python train.py --n_head=5 --norm_eps=1e-06 --init="uniform" --init_std_o=0.0238 --seq_len=1024
MLP neurons of a small language model. Each row is named by its layer, matrix (up: input weights) and neuron, and shows model dimensions 208-303. Each number is 128 + 24 x the weight over its row's rms, rounded and kept within 0 to 255. Numbers have three digits each.
After each neuron's rows, "fires on" lists the tokens most often at its 100 highest values on Wikipedia text that the model never trained on.

L14.up679:106206124111153164117109112117122087149120149116127106119130153171121135126101150131146141112154120140159110112109103108143157130121125105125132144146125136127100126137151119119077162089118133166123126097147121053132146109118128148117137090104146142156105135136145143123166066098131167121
fires on: ",", " and", "e", "ri", "point", "ur"

L4.up387:160134105130123165133144127146112099103157181122116129173132131083135137140129136116139120118112121101138190127137176151157107132119136125110144083169124130147176127138122116076180103121176141129153091122113120142118120123137126085155167096080097178101142127140109121145113144111145108122
fires on: "s", "port", "elected", "ll", "out", "ing"

L12.up507:152063113100107088135122145086093068125066152132121106124079081109155121142111104100141127125097099137101107126103155161118133128088140113120154118112110164118137124144141092119171159114112108136128147133099125146131111139116116113141126097149130121147105094124118119094107117144106108144
fires on: "as", "lo", "ra", "fe", "ro"

L9.up572:134174114129128111051181163123183111168163140103102099093127130168122124118116116116131101111125088148065146149109119133125150131198106125131128098091127116098133112102146150151139143108154135139130112135098118142095115120158123100154137122144156103119123131170140125157154095147092107113
fires on: "ab", "ber", "or", " and", "er", "|"

L6.up791:120097151120120124142106131131137143121135132150118112116134149149171150112144173086117151131143145093130169123156130109131121148132168165114121193135143101108093116126108138144189160099148139082095127126177080114154162106161070129132149113113132108161127163107162122131147142163134146108
fires on: "v", "ion", "cent", "K", "ep", "e"

L6.up549:129111158166159120128136127143118159147120094118122091121167128145170101133100134142160133152122123143124146147137091089114122120137107135130120131135151146102135097139099098129143127181143162112093159115135078111103164155129181100112137177143130104113137082159108099158135134118142133097
fires on: "e", "l", "ze", "t", "y", "ma"

L4.up1141:123081094148108209144162127139146146151108123156149136099075141096124118121091144159131095125122154134126140173118147142148131142130126147122135176144049107181105125128128104147122091090133112139130126127130115134127142118158088088141120090088144133136126113144147158131136132147161128164
fires on: "ta", "hy", "in", "n", "th", " information"

L4.up23:147135113165127113087091113120122123105154127107108069139098145112121138114129116143141148109176122124141099104152149155125098110131114136135130111123062121098114091143106138159157111121146131181113077119122122101096156107142163161120104123135091144154170151197153096165150129139164153091
fires on: "o", "if", "l", "or", "e"

L8.up569:103110064095137112135121097140105153145175128137148124126104109125106149160118121093143126115106158052119161125151148089133117072122095127134086085153088122081134133142155118141103139096117140124100140090126104118135108158041156125133115128136140103099150149096132143151104170107120121123
fires on: "'", "v", " =", "f", "ian", "u"

L6.up600:077155129119143111123126130121135132135141159069178150114101090119141129133098127124151135104127162136141065157161132090147144180092105129127134069133147106130110103184177140128097155092139175108134110136126117158104176071130126175129144108135130151136110133121117109115128098152128095124
fires on: "ce", "ig", "m", "le", "it", "^{2}"

L9.up387:152125088111131112091112130140149111088140100106111166148119172093115116097102128129185129152097158154155152159094082126127106129128171106134132103127129109102151169085066168162167151126156103119086122142142138094141114132116144114162101145133147152155110119131148151107106129114133152112
fires on: "e", "et", "o", "th"

L6.up594:089181124145136171129130132174134111096111118165137097096109117141111144160104136152182121110113119152136117123128116077100124069160128109159131128126129104107105117131166132168148145096146144142132146117090101158106096136126125170096159176117128159129134131091147101154158128128085101109
fires on: "m", "h", "ter", "al", "an", "d"

L4.up1211:135110085136154186124112109149153129192134148127106095149129125153089146123147112135127152104167141138164131107123141106110179154102116134124126143159126161126158132124139148098123105131115142117133115100132147121113104079161137091127101144147110129102073094090170131128110142128149111170
fires on: "ph", "u", "en", "d", "her", "o"

L4.up370:109103130170111110145115147090188138144104131104142153147148137105144186070123157154142178105115153111114113131161140120130166184098120114132114138124095138131106156143138137086131136149102146149095101129101144125135093134155120133193116163111168164116130149090139107133138107144138177108
fires on: "la", "re", "point", "e", "lo", "ha"

L4.up497:131162105164086126090157106099115116110128129117138139109154110113136151159151114149064130156158125108080129115122147125129128105151127106137113091111136128128125125064169132142123141134162116110106107157130100154116144090107138126166148157145136106113105134145134106131141093132157119085
fires on: "gu", "ru", "av", "s", "ban", "ho"

L9.up737:109120138177133188150091158082105141143124134106125094144140129133167154108138122150131094120128080140127152103113114093147122134116093137153148173117103139094110117104131126128112166126162109100152144113158139105162105164123191136165123157138133138098116117119120093148102131113147117107
fires on: "al", "ing", "e", "y", "ce", "lo"

L4.up1063:171094123137091165122111067105156125097226144156098107127135113098117154117165127140122132124116116121118164145094147128113133127090124142094196126133116139162143121112145132118118114137145144133123109121148175127132111128138102120145149113126110142133126138135150119124158121164134155146
fires on: "in", "am", "or", "ine", "r", "ig"

L8.up1032:084125135132114153126144128132101086145125138146166085155154094151148130079111114111119147165173117132141091133154131112150156149106134137127101130087128158140058126134119106079141137143151153134142122101076151115167174120101101124114087152104107140167119133115165086132110130128140127158
fires on: "f", "ce", "se", "y", "way", " and"

L4.up243:125145144094117117136114119120129146072120153109138141139113164124118128155134088152145130146079106125184161106133134144124152112112133141153120176126135071183114138145182119117158161171135128079125086114122170137115139116185105126170165141145145134136172122155140126110116154172178141115
fires on: "e", "ade", "ter", "fe", "he"

L8.up610:178102170122130134152110102102121125094110157151116124108123112105143134112135113114155132176144100150143111091127094121113178129144142102119108104146181143097126117133153140154157154120133071130095126158139135140106186146140104114138113110078076131129099111118121140114085130131181115143
fires on: "\n", "y", "o", "am", "ak", "ir"

L6.up1041:118159173115123115107113118118119120119107119142126117117133114129202128142102072133142170135175118108122153089115140114119156127120105131167127128123083112128122096137130149125107158147130142095156112106106122087126118140086139118133151139127143087149125111118144150151160080104145100128
fires on: "hi", ".", "ri", "s", "ow", "er"

L4.up1038:089062146120139098100160101144098135109139093127164130105134095130107107130139103135158071128095087167152142119139143104113133120120178115097134096165135142147122150148119105145101176203120134141124135178102150140147077110125116141130161139121144116131145109126134130116099168085118130104
fires on: "\"", "2", "00", "0", "5", "20"

L8.up69:134115114068140135145107158095144160103131155120137151107137139149112129143127127124124159106117086152096161111137112098147167116129144123106086119169155140117144150103111117107191134125153145117116131188064114108088104137146103124139112109149176117101121140088154158143134120133148094100
fires on: "\n", " |", " /", ":", " –"

L9.up528:096119144132153113145133102123139142115156093131146142105108109111115159128138163162065104111152116154071142086120081122151133141136137129113113092105090125120086118122101142128143109141130169091111132073126167139098085151135175132127105134152089116141132107132140141134131101116172113112
fires on: "t", "it", "val", "f", "g", "s"

L8.up127:162111143118127135129132126139140133113164131142112120111124135118120110161147140134141140108132148123120100159133098071137131108092166167169122142173166134122149118111104127120181090118166182098123116117113114109148176101113137161180148132128120154112137128087099134125133152158124164139
fires on: "ch", "it", "port", "t", " War"

L9.up183:115129114109080122163148172128099141137156128108178122121162079136112111167160114122127153115117113138057141154134126105170163131157120083112135092141143157162132148117124162128151116097117120131112148147140133107116122137112111143131117114127085065106128120099149097097120112099118097124
fires on: "\n"

L9.up1114:129126094078095130073128155159122111129146109151096147118102120185130094126117127160124107164122149124128134120119149105116141163145105124093135101149112126146110140128070135149134152136125142137110133176141140169141126200152141130115113144139106130135105157112085088134112102134147131129
fires on: "t", "z", "h", "den", "k"

L9.up1197:157097116118143135118097156105128149121113167133137111118113126134108129172150106108128097142146138150145126118137166105154137159140156115105118117134137142119126121152155119096153095116140067118133087162114173145108165116159158095145095142067091140087111137127096162137158125137139141143
fires on: "\n"

L4.up428:135129145122114164145149109152104116123131163165099134174096176098134125119151100132131118185117116141100130156159116130120160117140124149171113110162140158114128105154124117136156123090090138062105132117142141114108103120167143144138150090103129162109125110089065085116179140112115092133
fires on: "e", "s", " /", " 9", ";", "f"

L12.up1186:111117121082080103128108139122141115085136124134141171156147117112105126132119142130161153138083118129131118113143167141104177163073130126097173105122106113140095123153138172102111140106086078081120094127093132125137123140138117111151094103128122110137061171095153150109121101131176121096
fires on: "ha", " fa", " Fa", "ho", " po", "re"

L9.up286:109130163114119184128134128122116143174144138105110084142158108092145057113152098121170108125110083138151158136149105143124132095138167166134145095141101122103146120071126173116128193170139085146093121082110164140136100146106135113164122155117142115136125101099154121156120112113193123135
fires on: "ing", "al", "00", " of", "000", "ring"

L8.up899:167145099103082149079104167109099190127148155125110124089103105159120113126165110063106121144140146129095141118119104118170123141133130095154125074152113148114115158113152087081149151071113096157139129118114120133091113128128120138159161095075125109101160077115120158136180117138145090167
fires on: "\n"

L9.up1182:126164175086142101113148104133112138117119141143140084141118109106093129142109097127106158134106111146091116150084143130116072175109133132121125157105196100125114103134107172094171145129136144140092117161129110157142116110113153155130109151096138152117131139091139112124110143119090131136
fires on: "tion", "n", "re", "ure", "th"

L8.up1096:164180140145151136108170121124128121112155109112135132124138134099113106132144121086104091120137137209137125127153168138142089123125122112104109124119126126138116132155103174087108134134137123101093141131112124113125120136122141139137157137088154160120117174110147126108150130157114118123
fires on: "s", "re", "ri", "tor", "n"

L6.up123:182096136117160103177136130142162149132140104163137084101136112167136086147099126147124112119128104146087128117118112173111129109148143125130121127113131120170113132110122141116164118098094148134098121144136169152121148141102126112113113068136151106135120153168154135132122123127109114148
fires on: "al", "ard", "d", " date", "our"

L12.up242:135143115099083165100165140156141113101112109124131149105162131126114104087124117148148138151113141137130116137136157107132068103140131131101139132116103124157172138126097135146115128115118101149122104149110091123116104134149128111103090097112138157110129148100127103122149108128120160085
fires on: "s", "ill", "x", "z", "us"

L8.up413:154137132159079140114110166177132107141122092124118067139138170139123165120119123147112137124142175117150150158131127109115122145144136157144137120175156125122136103122107118131100134136131143098148130092123151146144129158147134106153112097118112120117113143161173134138130116139160156153
fires on: "el", " of", "th", "ine", "way", "W"

L12.up412:117150104092126090112136121143160075160090138111111114116126167152113120105116168119160104136087096122107114137142153131155122178119124088102084145144110134111113079157153128116076126114132061117134097121144141106098147147123146156162142083139127142139096158135168133113138122116146069148
fires on: "ed", " and", "ur", "est", "ant", "m"

L4.up122:130132110087135130132062096128209123094154155146117073165120105153098122124164136137099144125109120147141146110097123153116120131128083159134117142132110124169139101130127149093129101141121141136133143107155158128092093126118143149107098146092097132124130129165153152129156177163125106156
fires on: "d", "e", "in", "v", "ter"

L8.up1183:088107109132125161117143133159165126137153127153163131133117146146154135116101125145123169146104082116085105141109144156163161148092112125106121098109113139177113136154159160111142107165157131129106111131095111112146098141074079088136160096059120112104139171136135119131083140196143111147
fires on: "le", "tri", "li", "ph", "re", "ro"

L6.up581:137113122159134158136146149153146117121075116124123120120102131121108113151122128127148149080136098113121087112111155141157126119114160116116102102095129144144116113140130092124166122120131099159080098164096169112141128112104130077117119117156127154127169121133145111102081175158154131174
fires on: "th", "re", "ver", "en", "as", "ro"

L14.up138:136137122135117159095132128143142157114128135141103119095141098150107121093142134123149130117111121130132089147151126161159128113120119133105127081114169165119162111118129103116172127080130127099115114144120194109114110096154143130122135144144142123114109135086137079165151142142140116129
fires on: "ed", " The", "The", "tra"

L9.up1063:138098100084140136163130115090158099103143149134107101151091134106084115109143132159141100170124145119098107133145123112080096128120132151163119171142151114111089095125143111108118121125115105107132152123084149169068155106141142152120117146120097143088121177140097142136161127124142134114
fires on: "s", "f", "d", "u", "x", "y"

L9.up783:132121156132072155183086149111162120165117110128169109175129136156114118132091133146158136176115133110103166137095179116118147092116113128165161160142108108120105114141134138132131133111122114133109181138145110113162056154079129162099156120119139143107120145126161156108135158151143107115
fires on: "it", "tion", "an", "fer", "e", "t"

L8.up1043:143122107117076170124141140077109150144174107128116129106131117170079106106101078142129129095111178140143147125147158139109143119151150116098137136114073148149143140143118156104138143173156118123123141131110113119120106106212123103111127163097202142117110140126132118085116099134148154128
fires on: "s", "w", "z", "ph", "ar", "as"

L4.up775:114128137125126131105129135113121128125151110137101151118176103140127148121154129107122160103086135178141074125125128117124137113097120151148163153157143128120067099133184124121128146093149145186138103094115135140169126135109161155113105142101139122168154160114099143107157110172128117129
fires on: "e", "al", "ite", "ir", "ition", "ic"

L12.up822:125139135148106118145094134131138163170109144128112115122155138101137151149117117127122172157101107089126108148128127086156118121100094114114133113140097113123147145139132128128110113148143092102129136137116154131151154147130117181132085099099103143142116152181133121119116149131168115132
fires on: "in", "ed", "na", "al", "if", "fin"

L12.up40:126144157088117108097130173167164138132129181122169114095125124114149161113114127140161157131099142128142164106136151157111162150135127107120150138127111123156115139094099145057176122113159128081130119131143120154105122109109165131163144107091112110156144100114107111123143100142134097104
fires on: " re", "ri", "re", "vi", " He", "ho"

L4.up137:141158179131121113098104133112126133153133161150156104151107125132067119169149136138124159146114108114128121095152105143105146103120161099152113087178119126110125070143090152127107121107131099106161133092121148129127116117109131156131172135116090107098143105148098127143187112107113129130
fires on: "and", "as", "ir", "ack", "ka", "ook"

L9.up1067:151110122114113135127099145121085144213143151154106114092113139120131136115129153165141125112143095111138143129127135136172171149100095163124166151130118102165128100104151106175130113064155122119104130131081100116105105106125110118103143096135092097146129150121147111177153167168133146114
fires on: " of", "ta", "n", " what", "ly"

L6.up1279:121111142161131163092124105142130101118124124129094115146135109138113123164077112093107076101115144149128106128194166097157081131123134108108111104106129072125104132096123130119151140124080146114110097137154154138146142122124126121141121119114155200170091142116133102164159145117098105109
fires on: " and", ";", " while", " with", "st", "ing"

L14.up192:098114139137104130143126169141148150124163108131100140129131091108118117116084138135148143141172104133127060146143125131120161163156137160120141105096117138087145127125112124118137106131111150110132150116157084132134160122124106112179135118127117127163150153145138129152125165137138108111
fires on: "s", "ers", "f", "en", "History", "or"

L6.up1009:103098133154100149133162075101118147118138115125098141135131101161147169111084119107102085108154143140129091103156152102197110134095101158123114108099169152152110082115146141071136152140156149144119150165147157121125128105099172154124129157148143138165124110112131120118099144150120165151
fires on: "ce", "ver", "ish", "f", "da"

L6.up1104:118140139132161164102138132138102082133123067127139122118137125151083135135119124099126088120097142136107122090120102141107122185143117110165163102095120156110139117138170124129156101142116136110147104116131167172164109153104132139161108090144132169137083087085152113164148167129103136095
fires on: " and", " while", " but", " as", "ite", "ce"

L8.up1131:120089137086130149127079135076091131138171156147130072102116154107139158140122122108143149155122116107122130113072097121170123165092172117125128069140137154113132151153148093080151124114156121131112165111143155157096132175137105072138091112059112133082126086120168093106103137126168113111
fires on: "\n", "|"

L8.up958:127116087124151135112138114150195133132137076075153149134092108125142130119145126112127142154137129119112128128158112129100123126126169111131144143102147124156151134158108184140067097159135132136072135127102131137121125094164113190101130130103124172100174115144151122157136159138105133136
fires on: "born", "ant", " on", "at", "\n"

L6.up1141:097111171122110111193135146144093121135092147134100132070114107139105133113109118094144133147147164106152131114138130121187143165128156089128101155100118123141108121133136166141120132115134151137092104133122109101134130093170095158114108154155096076114146107091151156156171110125091177124
fires on: "od", "w", "y", "ar", "n", "ur"

L4.up661:133136128133094123133084132105131155080165094146140134162117151146129114086150113162110105141130181116114146130087161156112131153121095165142130138123118162170112108104116171145125131109142135124161123141170151147139124130115139113123152088125113091141137098144177123172147111102157152146
fires on: "in", "ten", "e", " For", "or", "ven"

L9.up755:099122185099149154147105176178132154157172148156114089158160115149086114119117109200165115149132119128141111111096082144130162142120137146142134139125105194123143131112107102105144124068133147122102150138147095131104176134149127131126119148136109136127137122088143102136113116125156149180
fires on: " of", " for", "en"

L9.up296:107139117136108109115122137123133137126143111152156122122121142134108143159148114111119119129161104164139133192152146160160116082184136106100130110121152136135157125138152115075177150113140107098141139145177147151077128144154151148143104079101148121086089085106150144141123136137158139131
fires on: "\n"

L6.up534:099148121071119156103117126132142110152128136094146119137147120152128129154110092135141137156114114153137098138091124148159150123128127124078125168105143125126103109116151140114113119135149133107151108139172173137163105160105134114170104106168131145166121131103075079131102172133132134119
fires on: "est", "st", "ver", "ing", "g", " most"

L12.up890:133135143056149097150136151110174129139101116119103130142147099144141113110132129140143130120143113101091113114097160088161132062140138139139132121115143140149152131139117116139123182103184122123151119124144182161137098075109137140146139091108132149162167125147171112126100111111124154117
fires on: " ", " of", ",", "er", " is", " in"

L4.up455:118108112121168105114119135140104134136129057143116117117157094168136111159118120120117147165110131130156164132121051149161143122127119155093158119118161165139133110085122117121125127099131134096086112128183118102077130094092111110125153115144128104135087119142091103115095105136122112123
fires on: "l", "e", "d", "ie", "j"

L8.up1262:152156103129102102111127154143127109198128155067111135103121134149131080136077124116137139113097128141115095125128140129106116121114118149119138158097118108145112071124119141150124118115129134144146152091124126120125127141149091095108135102143131164102129103098115126157146120111079159109
fires on: "b", "ab", "ing", "ed", "j", " and"

L6.up797:114112106080122118133178109121152150098156047113082171132161138155174104097154118126134141133127149125142138174138130142110153134124153131121112105122131113146136153115167154140115134142138115114116136116107150148117108086162145135127136093094135136099116160133134131125152121122148154153
fires on: "ar", "ian", "at", "ant"

L6.up423:131132115145127124080126153169172146105140123124114110123119137158141141107153102149138143142120132174121095126122104105125072137127164144121158126128129157104152149113114141115117121131098141130118096136142104112137156183134093118098130128152119146131145135109162156099097131100114142085
fires on: "to", "e", "o", "ru", "tch"

L9.up1210:120144142114158123138157090108123128143102111120127141115108144162154105107118145129126145117126146145125162125163108116134159151142088106109101120087117156145087142113118084149110138149151104140109090111119130171155135132129110116150132138108106113143101144173142093153119104151116119110
fires on: " and", " Bro", "ro", "h", "d", "t"

L4.up169:160176154122142153105116117167168108162109076109099126147120132141126123142106161140126110116134131100150078129119119123154128147114116156135121154104140131130162122130192098120155146081114096113125116133149094109136140143133141093128133122167087075132156144133136138097120185115149121139
fires on: "n", "er", "en", "re", "y"

L6.up296:162143177136105118151126102150110147134163107148091129144121116131130111096139125144145166151180135142126099136123091127085098169133151143154116133123120149138099162151143115068139094119127126124109152145113124121093115140166174110136133122124093137131099114129147142111120131130150100133
fires on: "es", "at", "les", "y", "un", "om"

L12.up146:115139149129109129131145143113106101109135114115101150140084125097105117105162152128183116156098076097141161142108135117120109084131154094175105142132150076158108096099123159133150150110157118150136154159153089123176086151118126171131134156110155152157163146108131158105162133142130113156
fires on: " an", " An", "an"

L9.up1218:143135144107115112119103133144137135114107103149123075146199150147115169139082095130113133090115102114108120134116115148109117148141150125138100127154136160119113111083105163081162148119126158077134163116167178120127145137124120126130117077081092153175163177124162150105197146120158124103
fires on: " of", "n", "th", "al", "ence", "an"

L4.up368:123125104142113124174143148093168128190109093106144136138097151121137113128115146135144142125106134122143102173171074152131176144128153129121098124131147145132109118138194121129145087099127124177147101133128088126141149121117096200148109128141123146144128148101162107080155105117164089125
fires on: "an", "m", "it", "ce", "mo", "n"

L9.up883:124170095157160156140107127136089105129139131141151101117124137185081137137161143134127119112162134191088133117149078121088136109129129167144136080174092111152086128130119132169110122157146116105156142110120107154134144144112065140125178089136125121141115101124127133146163118136102114119
fires on: "d", "it", "gin", "b"

L8.up405:123149107153098166051120155146071095091124115135150128103110114145148156152119152100153154156127133111137131142151125042144105103152136117142122160143141126136140134130147154152111144091128112169096156147132142115138143121129161133122146097146096121178117142123106160098135095131165130068
fires on: "s", "on", "ran", "ck"

L8.up836:103114142124101074095143135116108132165102143102110119100147144112156122147148118105147121102128123087137164119102151160116122083147134158116113116167093138104114147117149135141139143094104163110135139115163089092131110138122147149115143165124160098156143148123136101123165138124080093171
fires on: " =", "el", "pe", " play", "al", "v"

L9.up1172:133138176051119115101112130136107134135143071113125158110139126103115100104118102177139093142120117116154126113104130165143166149153120095147122093153124127095108131112133107139114115116091159119121097129130133098101103187127140133097122134184127132036148156103121097141122125123094109128
fires on: "ch", "ten", "ag", "z", "den", "ki"

L6.up300:129119099162131152107099140163132137136108149129159133133150158090089131128122116149107140134127151118137109213133144116117182145151171132081130099136069126154109162075121122144134123112123150137125144107120106138129138141131154133151156083136147134151089135116129137130161112109110121095
fires on: "e", "te", "en", "s", "de"

L6.up175:116153152117132142130118167112135116129132094099137123112124118113160131090127145106140133147126180104101111161096124083126115117108150117113111122114128147105116078099160099124128106097149132096168080115119112127098169111117100085117111074118123079133121131119136124152143145134170147157
fires on: "d", "ran", "ay", "ard", "w"

L8.up1258:148113100110120144148112114130118117122124131138117137103134120119056117138123165135100103150117136131114100141122144116079176087114145168122164115136128140161057182066126154127137141120101114123124158137143132150128071113150113155128122151113110146110136121113153121099125132109163137100
fires on: "er", "e", "t", "w", "s", "us"

L8.up466:103119105114119146117089144086127130130135143121126122170104149070126086129106154076143110119112113116147085114126114142123138118180133129149116153118154136137139104154134090129148102131182071089118123137160104140117144146131157144098138135116123127123095087122147145135156130107161141141
fires on: "u", "au", "ap", "o", "hi"

L8.up437:078086145086155094092168124154143155140145143114131143160112171170094153105118143147146161111143111153185133147115122121146124119161092143098140172122146106086098122115141111123162167099112099148146133140122114124178130102127108135089145136106118090179121125127118096144133113115157122143
fires on: " of", "-", "el", "wi", "ce"

L6.up759:073157130160115106104157112106115110137145093095156109143150133120139140116138147148101147128167106130126115098110106133139086160113130113147131104118114113133095153156156113111111092147129121149114127115127167089148110153080133124103077118095135120130125078165150156138115108143123160154
fires on: "ed", "t", "it", "ated", "red"

L9.up456:177124097140072123117135144116136158112153134163096143150148134148105150077122168150137069122126118148132150125133142128082149135113119142121128124148135157113136130139151095118118141115093151119121169137102155119135094126147153128120100117099108131087134140084145147126105116131140159132
fires on: "ce", "la", ":", "•", "k", "h"

L9.up438:133147107154099130131085114108159136155122107162160107117142112095169145174146117145104145108146125141147111140115143142121115124100089120160121100150089149134109153139139118122118105117131133087144109119110113054151113100127152105138108129101145138138127106104107088145135104151174149106
fires on: "ri", "ol", "a", "i", "vi", "s"

L6.up317:128118116131125105181068126130126087147116125154124098117159111108125137119110158111179134153147134151141118182123075146160139112132093110053095174114146149150146130129169176123145138118161113158159105167126093126119143137123140117128126113104088093154081126066128148152118144140097158150
fires on: "ad", "ar", "w", "art", "st", "t"

L14.up833:153113130148126135143117138110113114104121150131088154144131114157165123144136152103129182152141114196157115128108140099125129138103152144126124095105181129123107076126155126139137141147146114128146128143094133102132098166071173121093121111153061143180092198145167111110126087135123113152
fires on: " as", " re", "ic", "ed", " not", "e"

L8.up1120:111147137088142091158143111149121086121160135132107086139070141153182134121127136067112085140153141180128156124132147124104137146132156100085127152122157149077166118156135119130137138116120127129152127118132138131155122111150148146137092145090097129134143105106142151166160155140136109092
fires on: "el", "t", "at", "es", " At", " East"

L4.up669:124145152135102116118157137113170126165110137076172204135108075121155131115109141166114142130142117148152143156125097149081158119104135088121145126090122122127117126108144134135132107188116105150109132125138162131130095143154161118166095144138084124127086151163141086164162141152111097124
fires on: "d", "all", "mo", "See", "ro"

L14.up1152:148130149084107089121136139127108136119121136160117147118139086144086106153089136128137135140136113129130114136097134124133146139099153120075108161146156128140069090105167118119171131149132117129132094097127167113152095115206128134116109109111133094119152195144175125041103135102149121105
fires on: "a", "e", " De", " Re", " life", "us"

L8.up996:123089096112117127136134092110117106175116149098153118126160173111116150158122140100108180140160133171132138145088133167136133117147105111135138117145080123146143128110108149060138131125132115157137125135162118111137142120124110141140136116128096119122099140146132144152157135111104197147
fires on: "ent", "cu", "ist", "y", "ci", "ad"

L4.up779:101132133102130140127140124143139089094159145134099138131112174145096132076133095162131117106132095134179148110098159139141110123118118154100132145090176128114068139134128145155083144114133131167139144092127165105153132126152142157179124129123147132149175113157163149135120120151166115160
fires on: "ed", "el", " also", "ce"

L14.up735:132131110113110162134128151150127141182131153152122147115116131118101143139155115110146126179114074118115181104132143143073109163162133118139116048103136125131156123151070145104133131093118121149109133145146126157119176139145132110142119114124145164128113159157084143156112139153119110142
fires on: "s", "k", "th", "z", "ze"

L9.up1:144142092151116161120149116107098139140136145121097111155094136150112120136093121127123112083111164110135108167154158149119125134147131108121150082134107119143155121112077123055139107065109116125089145112135109140140151106103132106120149141108155119104144135141096117103180151153140128099
fires on: "s", "ing", "ra", "re"

L6.up852:144135187110119120121126106125147106123103148148094174149127131145132108136109124117091141099154150137150089126156129148179127136122127137130138113067153103123080161134135170163110142143104116140088119139109174088124127127136151146133163107090145144117128138122145120110123122161115111150
fires on: "ed", "s", "a", "n", "re"

L14.up1105:114165100098108185123078122118164147140146123154120139133072133146119090116147150153140144124103154134098108107151149126130112119145127086126157128124121121192136113154100159109139153133133099138089157183173152117111138130084124128074123156157143150137156123120127103139103096159079138138
fires on: "p", "mar", "z", "ph", "k", "ch"

L6.up393:161073117164110123161103167096119095067166095143134139149151154098125142127114086111143110138123123201108113146138087125101116086130139137122115139149107137086061147173133142104136138137131134062111156123138133133158127126157124083127150095126080111121105147142196123138125142160153138095
fires on: "me", "and", "ia", "ning", "ice", " lead"

L6.up1042:096119121107147102145170153149144138143170115143129154149165155090137133105090168143157159143108118152119128139055113132159130138161149127147154161086097117097101112136109089124171160114113136132115133152143108114111133140144092152144111076165093169153109182144111124131139137102142079102
fires on: "e", " of", "ction", "o", "ce"